config = dict(
    vocab_size=21824,
    warmup_steps=200,
    decay_fraction=1.0,
    decay_shape='linear',
)
MLP neurons of a small language model. Each row is named by its layer, matrix (gate and up: input weights; down: output weights) and neuron, and shows model dimensions 80-207. Each number is 128 + 32 x the weight over its row's rms, rounded and kept within 0 to 255. Numbers have three digits each. A neuron's up and down rows have the sign that makes its largest values positive.
After each neuron's rows, "fires before" lists the tokens most often just after its 100 highest values on Wikipedia text that the model never trained on.

L2.gate1583:130132124173161131056140137100095142104068123161124099103092167115198117096127143125161108138147132116097132147099184113143116137149112110173103149141121145144181152116122084162144087117113087135106133098180045153068103166108080159116082093160131067111142137145062062135144100092132140088170115073142088134160118105101117127134078079141148189100094208140109029082145145074091098126129
L2.up1583:155167106116123124160105075112097098128104108156107158095075189151078161142155116130091128144110111154159135089097112175134111117108146086108109188132126080166164110151073142189148136065088060179092080156191099160102072136131176191112060130131131087087145145122104123134119081065121114131095122098163138094097121108133139164171165089156138151163096142131154136172126128106096166089086
L2.down1583:145156107102161074133102096141149124121109127125107162125112122165130102116115124093087133113065129160142151127103126214162118106094179129131142176128147100211161073133088097160167162067057114205124086139137102231112083169078185138101090120098107108069193148109094150126131130125121123132129141149190152123124107097136134151132172070135097114134123158100123137146109137072081127135101
fires before: " |", " "

L2.gate481:086080054121089119176098101121114101117151194096129093189174165075112109125119108115119141122155128116143112130130135079152145101109096136125186078069154106149107098171152133174125157075133112120169196152124065120151131107131147116138163079125160190131138114119129126131126072149145151110192073131145155154160093130123116096138183116203140165141130151194143135170161076132041122150135
L2.up481:180099160139131072147103152186124175069130125119042151073121034176150102124188146136083198138089175111104085160154122097188107158144112130125089145104152119129155112078127168139156086107122127170088120139071135153085112165129170133109143139105098128111123081101155167168101107123107083127078090111144153118108131069050164066103122193122108134151167146122159182158057170136096132132194
L2.down481:091089101147128104153122138134099115101155186112120127166180104088093103072140105124109094152152099142157134126095138123140136112105148121132113070046158160147135093102147161138093148115154078095167205136153094167109099118141133146125128099125145175092168091129165107123085076129111132097136077153174197110141085137141125077098141139186108159128171169165138157134155130162058161179133
fires before: "==", "The", "In", "===", "D"

L2.gate243:072147129150136091117116175149132104084153133118164159146114182131112070118121112194149174107135136127136139162092181147185125099155157093129120107133096094142146116133171144123143070199107102125110130143089106128148145151119137134126103094111135126168131142088099127162107150084161120113180205124142122091178106162130142184134133086170121200133144135117097082136106086084225108164134
L2.up243:122126131128159084113144152120164179107176145120124121133098105198126081162191134163139152130126050159063147052131084092207150125136139092117081086139192181115131119156141111140096156141098121136106094170160125118136155158125183104126150091112042182089066094146173120068092129089098195059077140147116107095106156157117089164151078150095093104130109122161134069155086113134154138108132
L2.down243:041168142156151071170163153141082089118177136110117139074094164107130121137145117149136161097160145059068105137065151193136107103188138181128094139154137148093120084156165183127087076175126100145153095119144094130119191145166194153079100116163100181058111146077156103172092182100101151093145127131145127080096119141086165132176036096125095135183104159141139081108167128054160132137154
fires before: ",", ".", ".\n\n", "\n"

L2.gate1630:153178125112123121137133127131163131098120137162107112106196106097127150108130116107117188165129084104173098133102095178139151110141079113134128103140100128116147154095155148081130113128072164089136071100118092208118084153129199112081144111103092162061147129161058173126156133149055149126085144125116139072123133085084092105135085138165126131061106134102149146113120148093103130134135
L2.up1630:169127105127121145176150169147126240139056125132149128111125081117129095098173090089161217158081178117150119147122100182094130123131119147137143116127141110116140137086127058138110144155113129130120089098129117183084146181115092073133149111142112151084110114121147125209155157083122094116120149130120127096137116120082104146123109160088123087130169121099163130195099095189134163146077
L2.down1630:145182114116120156117102122115117148100092126167094135127189160079105156122137132078126174156156113082138088124108105201141147127176134111110141151160135118133147139111141154100080126113070190119114125081111102210117068112080164108152147076088138143064106093162106125101147144131042130113102122101145171111102115077092090080131102076146100120053160135115099123132137176077102102121121
fires before: " ", " —", "|", " |"

L2.gate144:118153165171169102143136150107143141138133132121142114120067122158125124131150126059175150071156060107064137150096096101142127066124150124093096133151092167104104140133131147159146094146157144162111130135104144163153123152117159089139112105094192177122119121170106133160093082143183070092148112091145090158181095090126142148120134103116132169067136105085131156165081112134106141065116
L2.up144:128171182098158092128106088159184153145099116165139124086114172110101177132148173166099079148107072143168079120121127138139142130135037105135115143124186146109110154119098158110172131108146157119090104129104151172147145176131130163152043118138146121137102153149102132155137099104103133110128106093121064126166137153113109145097198083186090194073125111104113127123158141036083152084124
L2.down144:160186180135179156144105090171183151115095108160142127088129138114101142133163172104120088125112063162113119099098139120120163115135089133141145104102149192096101144134110154149165133177155159113121111136059146191132129138139166121162046115111139139137128151157107101169121086134156114120114097087144041143227118126152093142103173064155150161101102082107104124080129138077077140086122
fires before: " ", " \""

L2.gate462:130099104110109124170120178157147165124147153129100135066161154111134142101148021092125127156160107115123149156126111132105129084126097169168131103135146138128150082095128108081111128165127183141196083109144113193091128078106093112175201196108125166119155160164130124153144117154095121164079135056109138142108106148147130153102155161111113070142108136113110128142108115217131141079092
L2.up462:099170135127139125100142133083233109128141161111121184135125174100086069108129041115149167119146073128118092091134086132114213162062148094149156111114104141107138131068126138111117033167104162109178082104113173188055119125174142107165219097106114137135101141148144117140135124128171160122093151053072189085118109133121109173094142161057153088191121145141155110159104126180162155078117
L2.down462:084222155107137143130096078108147175068085092163112152112146135121080073081144192125160151141101115091063067134111163162098163214211116164103163116132101097120111181143080149096118193145082157153071129102175157192140114124132121093179154144115149105122087113169171100114090108179149137106098085126129093151108105084102136104100172097114167111105196111154133143164151165128100088133102
fires before: " ", "|", " |", " —"

L2.gate1720:145119143113136110081107149150119125115066123109172133119123106075061108092117163163079164095154095126151099163118121169106160114111165118132186150191114130182119133132131095142165137097161157116133102156102188133116113115146133135125121119111197176167159104162189127113163155096130113099097076122101173176160096181131117113138114145053096153139151124135195140122098133156089109102142
L2.up1720:172116137149112084100066136174081177119126069085154160141172085156128124163137145109096147107126194162141124157076140177130124072147155157091182113109080187194104118144141130103086195136166162177155137096124126169193148137152139117094099154123149106087170117162136163122122164157092102117133132117116162126183048152149101136151127152170107114142176146127191131098099139183141169116093
L2.down1720:107072118073195114129147155200102124156120190114135130086122151146075127079151175137094141121072089092137145106092106122125156131126169125160117178181112110164159197126111128167096168100108155088120115136106122096139081118101087140141108108115111193116117122098158111151120109134176184117060078162145143146134146156125176118097096141062084125100124103162121140107065086126062105123126
fires before: "-", " ", " //"

L2.gate142:164138129151051161134117113102084148118124124172181163115096183106111171126180112135123143183133106084091105178134108143181093109076088179080130104148136107114140089138120112121163167184109136088087064147107097125150138130123146107163176088127160078124119162164086174198178088105117073099075162081110073120118087195114091123135140062198089091085127159118112120110096073092151172143153
L2.up142:165071121104136134096101150124162119096099137119129118126118164108149141148168108140134083160100072124107112164106104155138104116126084105116112105151101050107133173119152093136144146081163139117104120133087134105067133142077149126077110132141191095097147156119112114143120141129090097129110081046145113112119154071150076115083198153176147125113063121076163165139112122120161153125179
L2.down142:186129138104120145103114162152144096110143134105148120127121170071167168191122151128145094136114072178119122189119113181126110125163143098091201090134133105105110220099144112129098110112105169099110125115116175106076105135121133102131166121139160095128146118130143072104075115152147124118120065064148111065116131095176066040060165156145146105103103130058204185146167123083153161097158
fires before: " ", " —", " –"

L2.gate1043:176122064119102112159119137163147123072126177075078109144106056128135160157121106138116167094160164098164106159164174113120116129145123142126098097113141116143160127065164170164186136075141140089136129136112082138126145117177130113153157099081068150144162106144131100138078109110213148108137128095138136129142150107072101022191181148108135086173140160200111193142091099145111181087137
L2.up1043:181130131149125101157134133149114145089113157076123100137134091068116111184107154159117148082156202180147084151211161091095070160099160139148115159125156147135129107131078169135161086106107132080163141141099122083091135155103133125122197119136111148126125137163108157144128073161203127086112104104105118093205143113117160096166148127116152084159105128187150154115147111139058124099145
L2.down1043:170148149167087116126108102108074162081113160096130128152110138124156071143088205109138141102171162139132132113177121069110121172127119110100145187124174160107129127113099202122123129084078138063132154133082116120133082162109168108151183162151114104086146076158133116116130101144192166151146094114151129125148117149130138106123138129151166109146124138189140107123128155099090077110161
fires before: "==", "In", "The", "===", "D", " The"

L2.gate1731:177114112146084160129057101100093141131199099148152167168043185113110098107141171126112091088135101173132155126117191142137221140062093118097180106109088122136126141191176080120188044096150173121158155172117148100109098160110131104107126171167135101166111204093147105182124122134080152208109063125108086144164100166145121183143110120124149128132143132102158106137136100091142094080164
L2.up1731:078141131098119133166096167116088102141106163124176158061162156161122139089107065132113195164133144117009151127140124139112082139130086107175208104138148104061081134141146130069122135088125105109150127098153105161131101154151113153118077182140132133149131116096113208115150103133143105134114161157131118155121133142075098123156191138124168135118065198137070099188190189080072128163097
L2.down1731:150099139113101167113084114072117097135162123087125140165069178139130112121170126110077115112093133133071146138096168134107182150030143146075194164093071105103149133230101097126168071178120154176119157162134141126139113185169138151122112163146139075184094166090200136130144144112112109183166097112154112150181120121135138197161147126160173136123118085103162173165118167073182112108134
fires before: " ", " TBA", " %"

L2.gate1425:194114062133120099097113146170129106139076155159127134121146099123085164159164094082188130091135153129149039103081144137138075134133155126143194022063098082078100132105100105097134114131143110131122114090076153092157096129074136116161157137130105119094083094091131140191111136127140100152122160089123117118130190117133103150147148115111132141185168121074130116145115117173167117128157
L2.up1425:134173114134093136142068132123150101114071053118118137088173107126151120138151121050086109147121112127082120120161093172122168091139058124163156120144116118087133148096123157079176166144151110091131039141126104157179131160184144095143178153118125162100098083140099100158159135119155085134141140139141148106145129106138080106149126146061179102187129203139134106165105089104150139081135
L2.down1425:178169094154116123130143085129188094096087066164145138084134145113091094152154145073168148153170129104070056138179139113143176155165113080106161097142086144120087158106150133146158150116138069156128130161221114158109131162140098085115156108095114112048106103090047136148136168090172123145154186098140124121132110144089091151152142157104187119175180210166091108129090144042146128150119
fires before: " ", " |", " .", " |\n"

L2.gate194:152105056131141116126162164132117076119076102127067126085109062138166124095138096182114128191143138082138136142098110083160108096141110170129093183164133127180081152081161165141113147070184186105134131138132136163186114125125131078158120091174105152143188146120050079130113115135171120114153084106169119121100111107101103120123173137163147130165135125102128085169123118092098156163112
L2.up194:157082164185125097090134162172144166089078110070055124129104095118140084151162104096154124155125148113166124151059098150134141149140089186133052215161124120169143118103122123153132160115149142139104107113143100123121150104124132099113182119106129074121119109150081153139155167141183119148132117110172144134105180042103155080114124084125169118122123112125202067104105105187123153124147
L2.down194:105188123112129116178171131153104088145144136116094117125064054100191086089173165132162146141119114132159169160135121105148122127128076149155071148119123161148089131144128127119123096162091138113146125108126178124173146215085087090108100102156146186135147167104074142158073109149188130166120110118163077093132097083122080133111162097145181132155141114136142133140165139049144179141158
fires before: " ", " Goals", " |", "12", "4"

L2.gate1114:140144135146120120122144165151103125094111116160146110159151118136093125168142100111171105156096136126144085140126092109110069125170170142076178165127082118147133103087145145138113126166175122125118161084129128089071145119141154105105165137143162128091081122140115182079164091214145130097137082119130072134116157111166121074112167114159102161135184115124198133066140075128138136157132
L2.up1114:112161046132088100110125104074103104136120143153113144070081138150151184142167098127142107123121155128105138130180077109152178127119136144099092168167114115135182168130149131124185196094083110151107158116157136119105120159182095143189091149145169101152110119146094162166086139097131164096093146126160177099128046168105111116083090071162102086136120152161114103110152107112109126182118
L2.down1114:196112072134079102098159097095130172108158182134140137094093113137179185158164100093120082126129160128114133114136094091133147164089168161138097157170144142186110107066152090150148153173153129122149099127190127122121143173205137105192136119059156141095139086179111167163137153153144107121141117060160160105130068146164091044090094112086101076164129149095093096161102120138140128098088
fires before: " ", " —\n"

L2.gate2012:177117151107093170087183129111111046141087106134170178159098183061145077147122167149131150201121133160115124196118107151114120103135102138090174149070092124196189099084121148130132187138145164113125133187145157113149133071134095172107118119170157148149105121153103185140145168112131097096078144174131126153153101101126102140130130095173125147098174092163096157103155080139150155125149
L2.up2012:108180112105138085117130096119059163128158154142165103125172123141112111113145094091150149112154162130134152096091152181096123089083066122128206147156146151150163176145141080114136159138141134114143133088139089163129110128160162116132090096094134137131149144151130182149165126097127099166186143140196157072202133194141093116166183166109146115209100209101133139128122102099123106129118
L2.down2012:195099161145148180131140169146136099103083112163102134177145128116134125140136171101118142136080115187185083135137085116128100125110131138154184163029108098181166104073129146143213153102070178124118140155060185134170152097093130099108169181098087164181087100155162130146100149132169183135109133150123160168133145121143153141105131088176067131150192150103114152095104080133149126147168
fires before: " ", " .", " BBC", " Box", " none"

L2.gate1037:063115159161093132166122166128110131166163117102147105148139131083140118159126140170134120085153137160097082087095141125153089135139118158129071080151128094087050150150122189109118140098102125147100116145106095120106148148122137162072129134074124128162118133132072136184081122155089094119064072119125110145116151141125090098175114141161167140150094045153091061135146067084164095132162
L2.up1037:062133174156138131090116134156148174146124129144177111203119163116190078137083162122085094124147148151157106161111154089168101154114183150126071102121125142150091187141132118115139080116125104105151095113089138157130105135109110092114103162152177144114160123109137119129141085108081092116187104055087110120111113156118120118127140159148146129190167123105100105104099130143151155154154
L2.down1037:051145149189159108125107144170169165190094093162123162122145158104147134074116115114125150155148135176124138185097123075116121125120129082116101150099118125082157128077130081125167149128104097131144100090094177166131101186106150123085092128148151115124143089164114186062126133148090147125116140125151150122098184136152149115163097092094154142189097198171153122076129156127149094181136
fires before: ",", ".", " ", ".\n\n"

L2.gate1876:134172120139151111139128088116158141158125121134080119130150100141086139082166061131152060112144101141157096134095121176118138067088097118166144057134109146119146091073160102102100103153210167110216079154067176163180135170162095149073183104114121132147129099166156154153188051155164208080132179103088160138128130112166090167140132127117135095129085126111141106162143202131175104134172
L2.up1876:138127168062113107138133049183166119140095144159151186109138090143117155066145117100135138168106131154145082132101160153141150096168095105170154067054143163112154108139110076141131101125156174141140089108068121174126166189128156134157154086139110136146112141161136175156131148137155158131147127144096182088094182086126159139094152195048152075132085187138126099164177134148131130133142
L2.down1876:158188124159158147137118100106114099139107114114087145160140148133081097143126070140089125099152125068130060151154140165150133181159157150058188100206072120150140142091146132078142169171152118168165136141131125223121103090177186109069164132065088174049134134142126087133177139125122159099157177094084111169107104130114062164181162109080129136172119155155174101149095130129189138121102
fires before: " ", " ."

L2.gate1856:099153068115183113101124180118164185125113181124145075131150074121091160095128152086099118121096172126106178141160083135133090077146152107104140127158105149133166129144095143131089078127109149189124140090102103154102131160129097173106092114111119125144080129173127170099119110141136153096182103117140136175188098112099150144129148125096129164129088144109127071159103184102103108116145
L2.up1856:139162077114157139157076160128101172155123192099110032123103059106099138094117130069054076159110124100191141077173107105088147123111155144135130106140133135124104168092099161114138142066117139168113085134150137124158093159093090170070141125114147154158096119149107108114129094166102101110160129152092150152133123093120122127109164174089121118120097140113119097170111123089122099096125
L2.down1856:189177066106176105122097145156106138123165167150141090138112126138089129107104082104070106153098162102080143118139105162101139096081090141171153139129118065213130154116121087169117169101082093172159103119147061110152117170157086153115194100164181097195136122157145121107153125129106097116110110112093108117157133101117172131121112105120129179095128054123155108168096155069153161044142
fires before: " ", "0", "1", "3", "18"

L2.gate1499:208074186129155160077088143167126135122070145116172165132091119132136085096071220135106101113130111175114150120142093056118127204151111109141175104170145141178183142077115115079183132099134153130076164133109176103108073113125131092080139091093111145125112110114151135158130142087108073148150108091080122114175158026066127136175121175132135142102133141144101091133118150107076141139117
L2.up1499:201107147138170112137099117142114078109132052143162130175129123116164076136069248108124122158160110117108120113137102167118135067137139127100123110134171109184137112153173173137166124153148164127090159150126087145129041097142124107092094097107152158112112111075066107133098123121184148126177178138126058140168174050091081108119103171110138133137163138088157130156124155133162132195129
L2.down1499:127100135138157123172111117125142088169113075158120097157104177098098068136150194158124126168189136109103144126076063125127113101123109136115101052078140131147133113081122148183155154169085223156121135137167121169155084087129135134080121127144150149128089127095100093173106124126162158099183112096146061185129118061098132112111106192123124072127169110075145106148131095112180132075158
fires before: " ", " |"

L2.gate386:114138148100086151142106160141088107134140066123161149137194152114123144195109139181148119143101134069134135156122127115101125117134124081094203113050119100210099145106114154095141144126179137171153170130116152101136126184190137146148067153156132179131133110198097163160123153145151125133113140167161118134115170146145088120136185146154108085123199048133132158126171136119126138092148
L2.up386:171161156085152161066180102098120063144096148115099188106107092123126125199092147162177149140127130133149095176126142149087067101125193113152101116122114138168106111089071067135122126130161108125106136129132108088186179137106125135079177108164122135149106137193139178110126069132158100154109133141145129122142112079179118144076116091096115154084164076159104153144090094135091178137145
L2.down386:153132134084158111079176103112163072101050129177102139124150170144095125195087142095131168108138113133135141153117130139087094089145100138146221100132172102162134121183083077110118136101088144099116121129089143092162136095073164134095095166175116173132132130128149084070093064117119156101146090184115134140149139097118135162079122106116079166131167132167154125122108111117099188146114
fires before: " ", " W", " ."

L2.gate1773:146128082156125098167163140087148187071146090117106124111170158085169130180113138065112160172141120097182096152107144127090110151169164145124140150152186111156067078167098103129094083121117184077107147072121109153075140145148114099117094154163157127174145123107103075170117132152109081133118132084161122100163156086115133145183008029108077091129112140132122099167119099170114149064093
L2.up1773:091141169148107133122117151079105152121108090052082129104150130098171154150105116114073104168137112135201143120097113136074128081104144155126180096174164139156159139113112143132152117102119190099115126120151139152071167108107042132149094100140091095089218137122136119110093173121132107127130088116148135105170214102153118116167069138098097137124099088156087119183099085146071148075033
L2.down1773:161128123194174121195111161061146175098139137130103105122144154111153116175110108115068088151139134125197185164073107121065099161092184142130139141138157125173115141135148090111116100135097163079084132095175128168058149098137123134141099118128125045141216143145159084120112148123180142136115127090177144107122146102122104120119110176115090139094121106122071117118087085119129184094077
fires before: " |", ":", " |\n"

L2.gate516:167129088082175113123143095209154139110111189100161165134121083141154163132108097099135139155120056157195068118152116112097144104137121096155210124112079142163184114157108127097157122142167092092153105148160171112015116144160093121133093096185097120061159116160113159154125112124106089105179127134075144106133149144134106082180120143138121106101124168139136123140073072139120151132160
L2.up516:201130090176139121197123156109102180110052108101153113141065100129183170148174086095087158166121104091099125090157131135103158132140109145123148038107118111062086148153164152071159165114077123094096108084119105186078160104123142119118144075131120129137104141190043129165152080134076135149113131109103148054126123158157104120183128087105135091068092158093143130184113147142122159113135
L2.down516:189185118148149143167134127095063160097088120162093126146094165114126163141155092094124168153165129079097144115170167157138159125158097128090168060123124088079081184122142168101139120075058120116165182048176133210147128092141209148151152122121140139107098142084134106091109086110092148140119123077122132080112134106137114138108167101070113088110131142075137136196157146112154147156181
fires before: " ", " —", " |\n", " |"

L2.gate1551:104101065129122145181106125086111145133138108200094116104182069161044120091171135095198075103137163169115188132108120101108088142069094125180123060143103114061111128155081114119122155113079138150143126125099132100114091166161128154078119110084121143128132126072129070144146144170165134125138123149150150128114078102127167138160105102167123138088103161134098114185148115112099100196099
L2.up1551:082143109113172106124107147171134151149149137102104111113137111124085144085114084098104136116186134149155111129100176156116103122107109143083117171143087087126148098167121099141126136094129111173154160125084098128102142142097196157107126077162095153093145114052051109173119126144123100150112123136164118146153120155098140105083140078121127149143096150110057094136148143117116093157108
L2.down1551:122161127090176091119077131141111118144110152124099091101169124105059105126107066076216124135151157162100145160162126167095161122073084101154184163116097109127141150136119122119104194150105126136067172120138071129114054217132160157087137094106131124166131149101093070134094129174147115116048119130189083168161137152129135152119129065115152140136085141109073122143118145131150080198114
fires before: " ", " |", " +"

L2.gate1808:177162150153103107118146084104130157114162111162144095127136092108133127141086126104135117081117113037121105150112112144127100161140142151102128123139140131141123081119116129199158154144114089109151149133101152128191134151096150128136134143104205124059159121165163128162172120099106131067104099147136092108108117164132114123089134115143097081102134134116143142106121174150091116120117
L2.up1808:156171098119119091142135127109121120185148172174106134100132116128135087073118174063153134091124140047134093169167119105160135180176122130154088118129206116150159074084090116144136134111147089053095118130117121074107108118155158100185110132120152094085155118162205133155166131098091130104079125121175142090125092148097146147136121138155147101140157127132103116118156161193153157121123
L2.down1808:186170124108124080146127171126119141134145179183132138104137129134148176101141190116150134128121155120142113187120107110144185165145139149112100114103172125141118070108092113096117077132135115091133095164175118107144123134160120124162140144142116111090154111120161161187144108141106112112058093136161125098165100115131166152125152047144150106118141061145122166119169203154170107105146
fires before: ":", " ", "–", " by"

L2.gate978:142137112185106079129088135166069228163126084089164131138110151166113104126104124120128065117133088164123105087168156143123130166167145121084151139158131122173125202136126118178177094061115115127116126064103156083078168119132133158150139101120191162106118069164146112095122150150138132105130071121139161132115164098103125148090169170158104082149147124157159136117178097094114035152124
L2.up978:139077176138177167095129171122137131050144094092144146116163049136113157136131155101106071115146142127110130110110126142112085128167142143080145145131146073141149169121132189175179149154132141129148130143174154128121087080121123087146144140087158129104085128186128075068128077163111190128118150138183126143088158143097110136114151128094122141124121130140128111115102157182187137153091
L2.down978:085107115084181109143139124093131116101106146122117140075182098120062151119152155048124148137149137088096151113135106142119111111137087129071226150092161123124137139132157110118134145136102168129146168112159160145102059147079177109118113163071129170101022145172134072078144089142100199100101153189164102148137139130107120167075144117127088155108114120124091143124097124164168145146091
fires before: " ", " NHL"

L2.gate1778:138120059141127135111138156082103179140135087173169164119118112112132156105093190143103086115123129190117170166188064178157068136123138100103134094155089137170108124137152169091153116134124076123077179100109092124053107152111115199078076201182154118122169205146149171117113125125131084098133095132106170078190125149164143151079177135137098120125101135092107100134166091056070147133114
L2.up1778:144129032107119203124124109143107146075134126139121184164097117113083076111149159100221162110117143134129125101135110138127105089128142182108130102161190090086113185128105238145132109127052073123087124145194147177103095096128153196114112120128107101154133136123145117149115138119140065135137123080157099137142109067110148120110182145118139130117149149088138121129105135104160183120127
L2.down1778:139112014149104134167076089131140119103149128163156127124079082096091178163112173146129147112081131145080148106077104110119132084151061169127172085146113096140121103131108187101107109137102118104153143109168117113116115143104153231126134139139124069169134137136119181166074113101139122149123152142195145142164099102106140145127158161138150110131122178101138168156134100187169137142088
fires before: " |", " ", " |\n"

L2.gate897:152132098113107066138112076138083084169180125103163170122104137120075130147123060111182124099142111099105129146107119159123186101104092146103150125187173127100171132169158137133122100099143204096066140157148165145094150118150172160138106067107096161132107098112121165165152107139149150128085125150094168117150099145101136147125079118179087133144071153115190124102051053106128100106131
L2.up897:150147114150140119174075097103089134123131106127125096148137091163134140129117098172164133124168127086107128112144085110169133145088092111159172082178145101084133123191196127077120090086155131084153101123127117145119127060141144167170128146120174118101127105151144089137107098128109192056079098142114190113127103146145101102133122106086122125085077104154182070140194121135093118107142
L2.down897:078224129100148141194130054143088074195166124106143154158149144116111178090129136120188179085143166096089091165126112168103155178120102146106158138212136073073098168214147151119139115107154176084140163106173155139106146113102130143121107104093136057111105110093116120147151100163113142077114112124100088119092073176054124151109109117153127069124092110134163109078125145135136150070106
fires before: " ", "20", " TBA", " |", "7"

L2.gate2036:093147156088160107156110145197136132120130173126099121150102122118140105169104162128136086163134147175132092090158196094164147036150098134134111130140144144119097141130112176163147132118147156138078108094115113120112189099127114118139155084102100040074139163065092117164130060081097095089097126096140084146139185133195166157103126101160096099127110123145154087137105105148133153147109
L2.up2036:125104105159096070139074106119082137176200133084120108155102152180105094154118163081149124130188164122133125138175078094185111095149156112092090144176115118163147109133124185165187112152143134087096127068111131171144176168116102133140166093127116128118147161110081089127144204121106171141101119177116094174088178120180179142073097111151103106157117113129144122161143130125164112135139
L2.down2036:080119124215120105118113098106113123170153103075180118159184168145149096084127104076131094107163150140124140156141090138137134104155144123129080159130182142129132178122200148180139117167113112091094121092098110149124107173174113091130146061160126156150166106142146127043142168146124154157175117115064112172056110099127124145119110105108157177132120157152141203118170099096158147111121
fires before: ",", " and", ".", ".\n\n", " on"

L2.gate1689:144141127061124179069156179201111097171136140112103138134138053143148118126151080211130098151094136093183118143129138165128106104114090189174136087086071077103130106113115095132165110116111134114076069133092129194124127130120100115073079111140141163155152138170091183151138097141122135158096162078119064145156113125120112184110165127089180113121139110098152112145093087067078132137072
L2.up1689:162139101110110182100143149158117073151137158096152170144078078136150148155094120136084072144124141157170126144125147153162125090106103159188168100126055102141163146110166146134176127108165152113102079128106147154125170160157130129100095111179157137147147138124079165144096022143154083043114101102132163089172102150099100093142128187126089081124129154148197115125144129130121149143099
L2.down1689:201132129106122147153152150162162063212176155182146191134107136069175114138102053148123137142079112129158101141101133195106104058149079163125106097073161120141155144143099156114106126131157142148062060111144158125119141078167117084113145114137145186136171150175142143163072136096108153118168079088105128107113147127120127171184153068102109118111164131099168127108131110075162202112075
fires before: " ", " —", " Apps", " Goals", " −"

L2.gate950:205153106152080159119150139190153193094149130168162153137093120127191097100220132084159136169131163079089114166124123144140158147153113155110107120076102107079141089111164106071138150155092160134082092080129142161128094110145157104130129122158133181157145122107198118185152117067100120148140106142149095085080103149124079143134125134150165057155164127043147121081117132110142147087086
L2.up950:145118131058156121111123100144092118134127181166165130213100157105122168116123113133099191168116098113100094092137128167143178145148161109156137088097088136127184128130146109140142117176155127095152055128069121128166111143121144204147123136111111117093148097129088199131140148114129222103108141116166169132170112083128079114117161146122134065061098185132109144148132143112137085105102
L2.down950:138162140101069190140163136141146139134094198193122167176106148128129125114161097056103147180123100180094076137142129183133146058207080155125125177074104169092126093122159146108100092106106155086102130117145128084102078109150128150113165108186146115142153118142101152116135085168129132104164150126162081065161136116126145097100149136178138083098138117085130136139114113119119102132128
fires before: " ", " —", " D"

L2.gate1094:161177160131086165140119117121140132086166145107136091150107111110079144154154063157124131188091108129168130200114143162139109081104145121105145142070091101123158155112080140151113141149158122150124102153063165135173177071125140141135106087105123172111101118168112145144182146107152081148126107095178098137193131173164114111099140187126085141118102127133081100099088117162086102145106
L2.up1094:182099178111110143140115122097138056147131094119132168097130182087145144193144147167119170177113093072094157171119066091119161139194140123022118129074202125137159162144112101060077136141125127115079120117141159140117120155127118168115177115136144129140157099169113148139094151158122179118062130150131161122119130150172120188065139133115115123057161042152132163116131117169103135111156
L2.down1094:154108130124121085156136157157124080156113129188072155108139183140157159143088121128095112061105114144177104124132108117077140118220114145076149128123214110137129161123126082048121118102084163148128150078153177113103107145089162127141114127113082127144149107098133141131118112086084186145104074144129183076110219073169113125085159143086120103118178100120165180122160171233123158108136
fires before: " ", " −", " BBC", " ."

L2.gate1420:161105132118182109100136151094165191145081109102139134118167110108120185155162075119127130097167123136102157133145145109119093135067131101091171140118142090114063143097182116151158132092129097127147084101130088154114126177137133159148145105104153131184243144156132097078134150082130124108156134101107219126130165122109145104189131130142130116107104176155078104173120173113099103076151
L2.up1420:144155128110146163144147171105126189120068151087127125213107165123121186141109180173107095139143131087171123168137143146137128120142109152096127076103147128182100138158121142150174112111138129151139032182121084176129210048151155135102110169063153061193191094153144111111078142103055120132123114113110129123158152130105134158117166094114059110213143144124142101135098170167126165138141
L2.down1420:051149109148095177130105151133120100121076132117174082206132096111169119156120126134066088155125144065175104135135154159087119073125127173122113139060117096146122170125140108151159084149162129142142079176071156112111165142162107112087082127065143098171148183165130123122139140129115083174091103137122099131157134087137209113137144125096101126146079135172079177098143176142145144060153
fires before: "0", "1", " ", "2", "3", " the"

L2.gate1445:148100119089136031121121145138116144076103195111141126104080149132097129148098099134162122160123095140105095079134148153157130182088198128121111108103137100169126140139160181153166087121132116179069179076185153163113100142122068195114101173115106141136177084171141054188094141117121080118076048138191112146111107185130179105108153147066162087067131192104128125111097089117076141136120
L2.up1445:121088158116160140147132098162109134130123115114154155124140096091159180106095180156107133192197160124111068103098140196090122087116117158162135180079086066061108145188166160071181123111175117176111084095143145170135139131149092115123133148124113116113131091129083168071126110087110104120157118138116157075132115102107071149168138152103104095150172104133138094096115142164118108127178
L2.down1445:117129151153134121160155081121113147113085094152140138093167110094123140138105154143120150131163129108100090108119167160139117104142143200196098170144059100073106142201175117089167090110168079106129078088138152148142121120170067082115129107096128129137129098121109133063160095119139059108105076149137149120182072101117083170180195117101154096116166090133085096105129148155144164089168
fires before: ".", " Apps", " Goals", " November", " |", " February"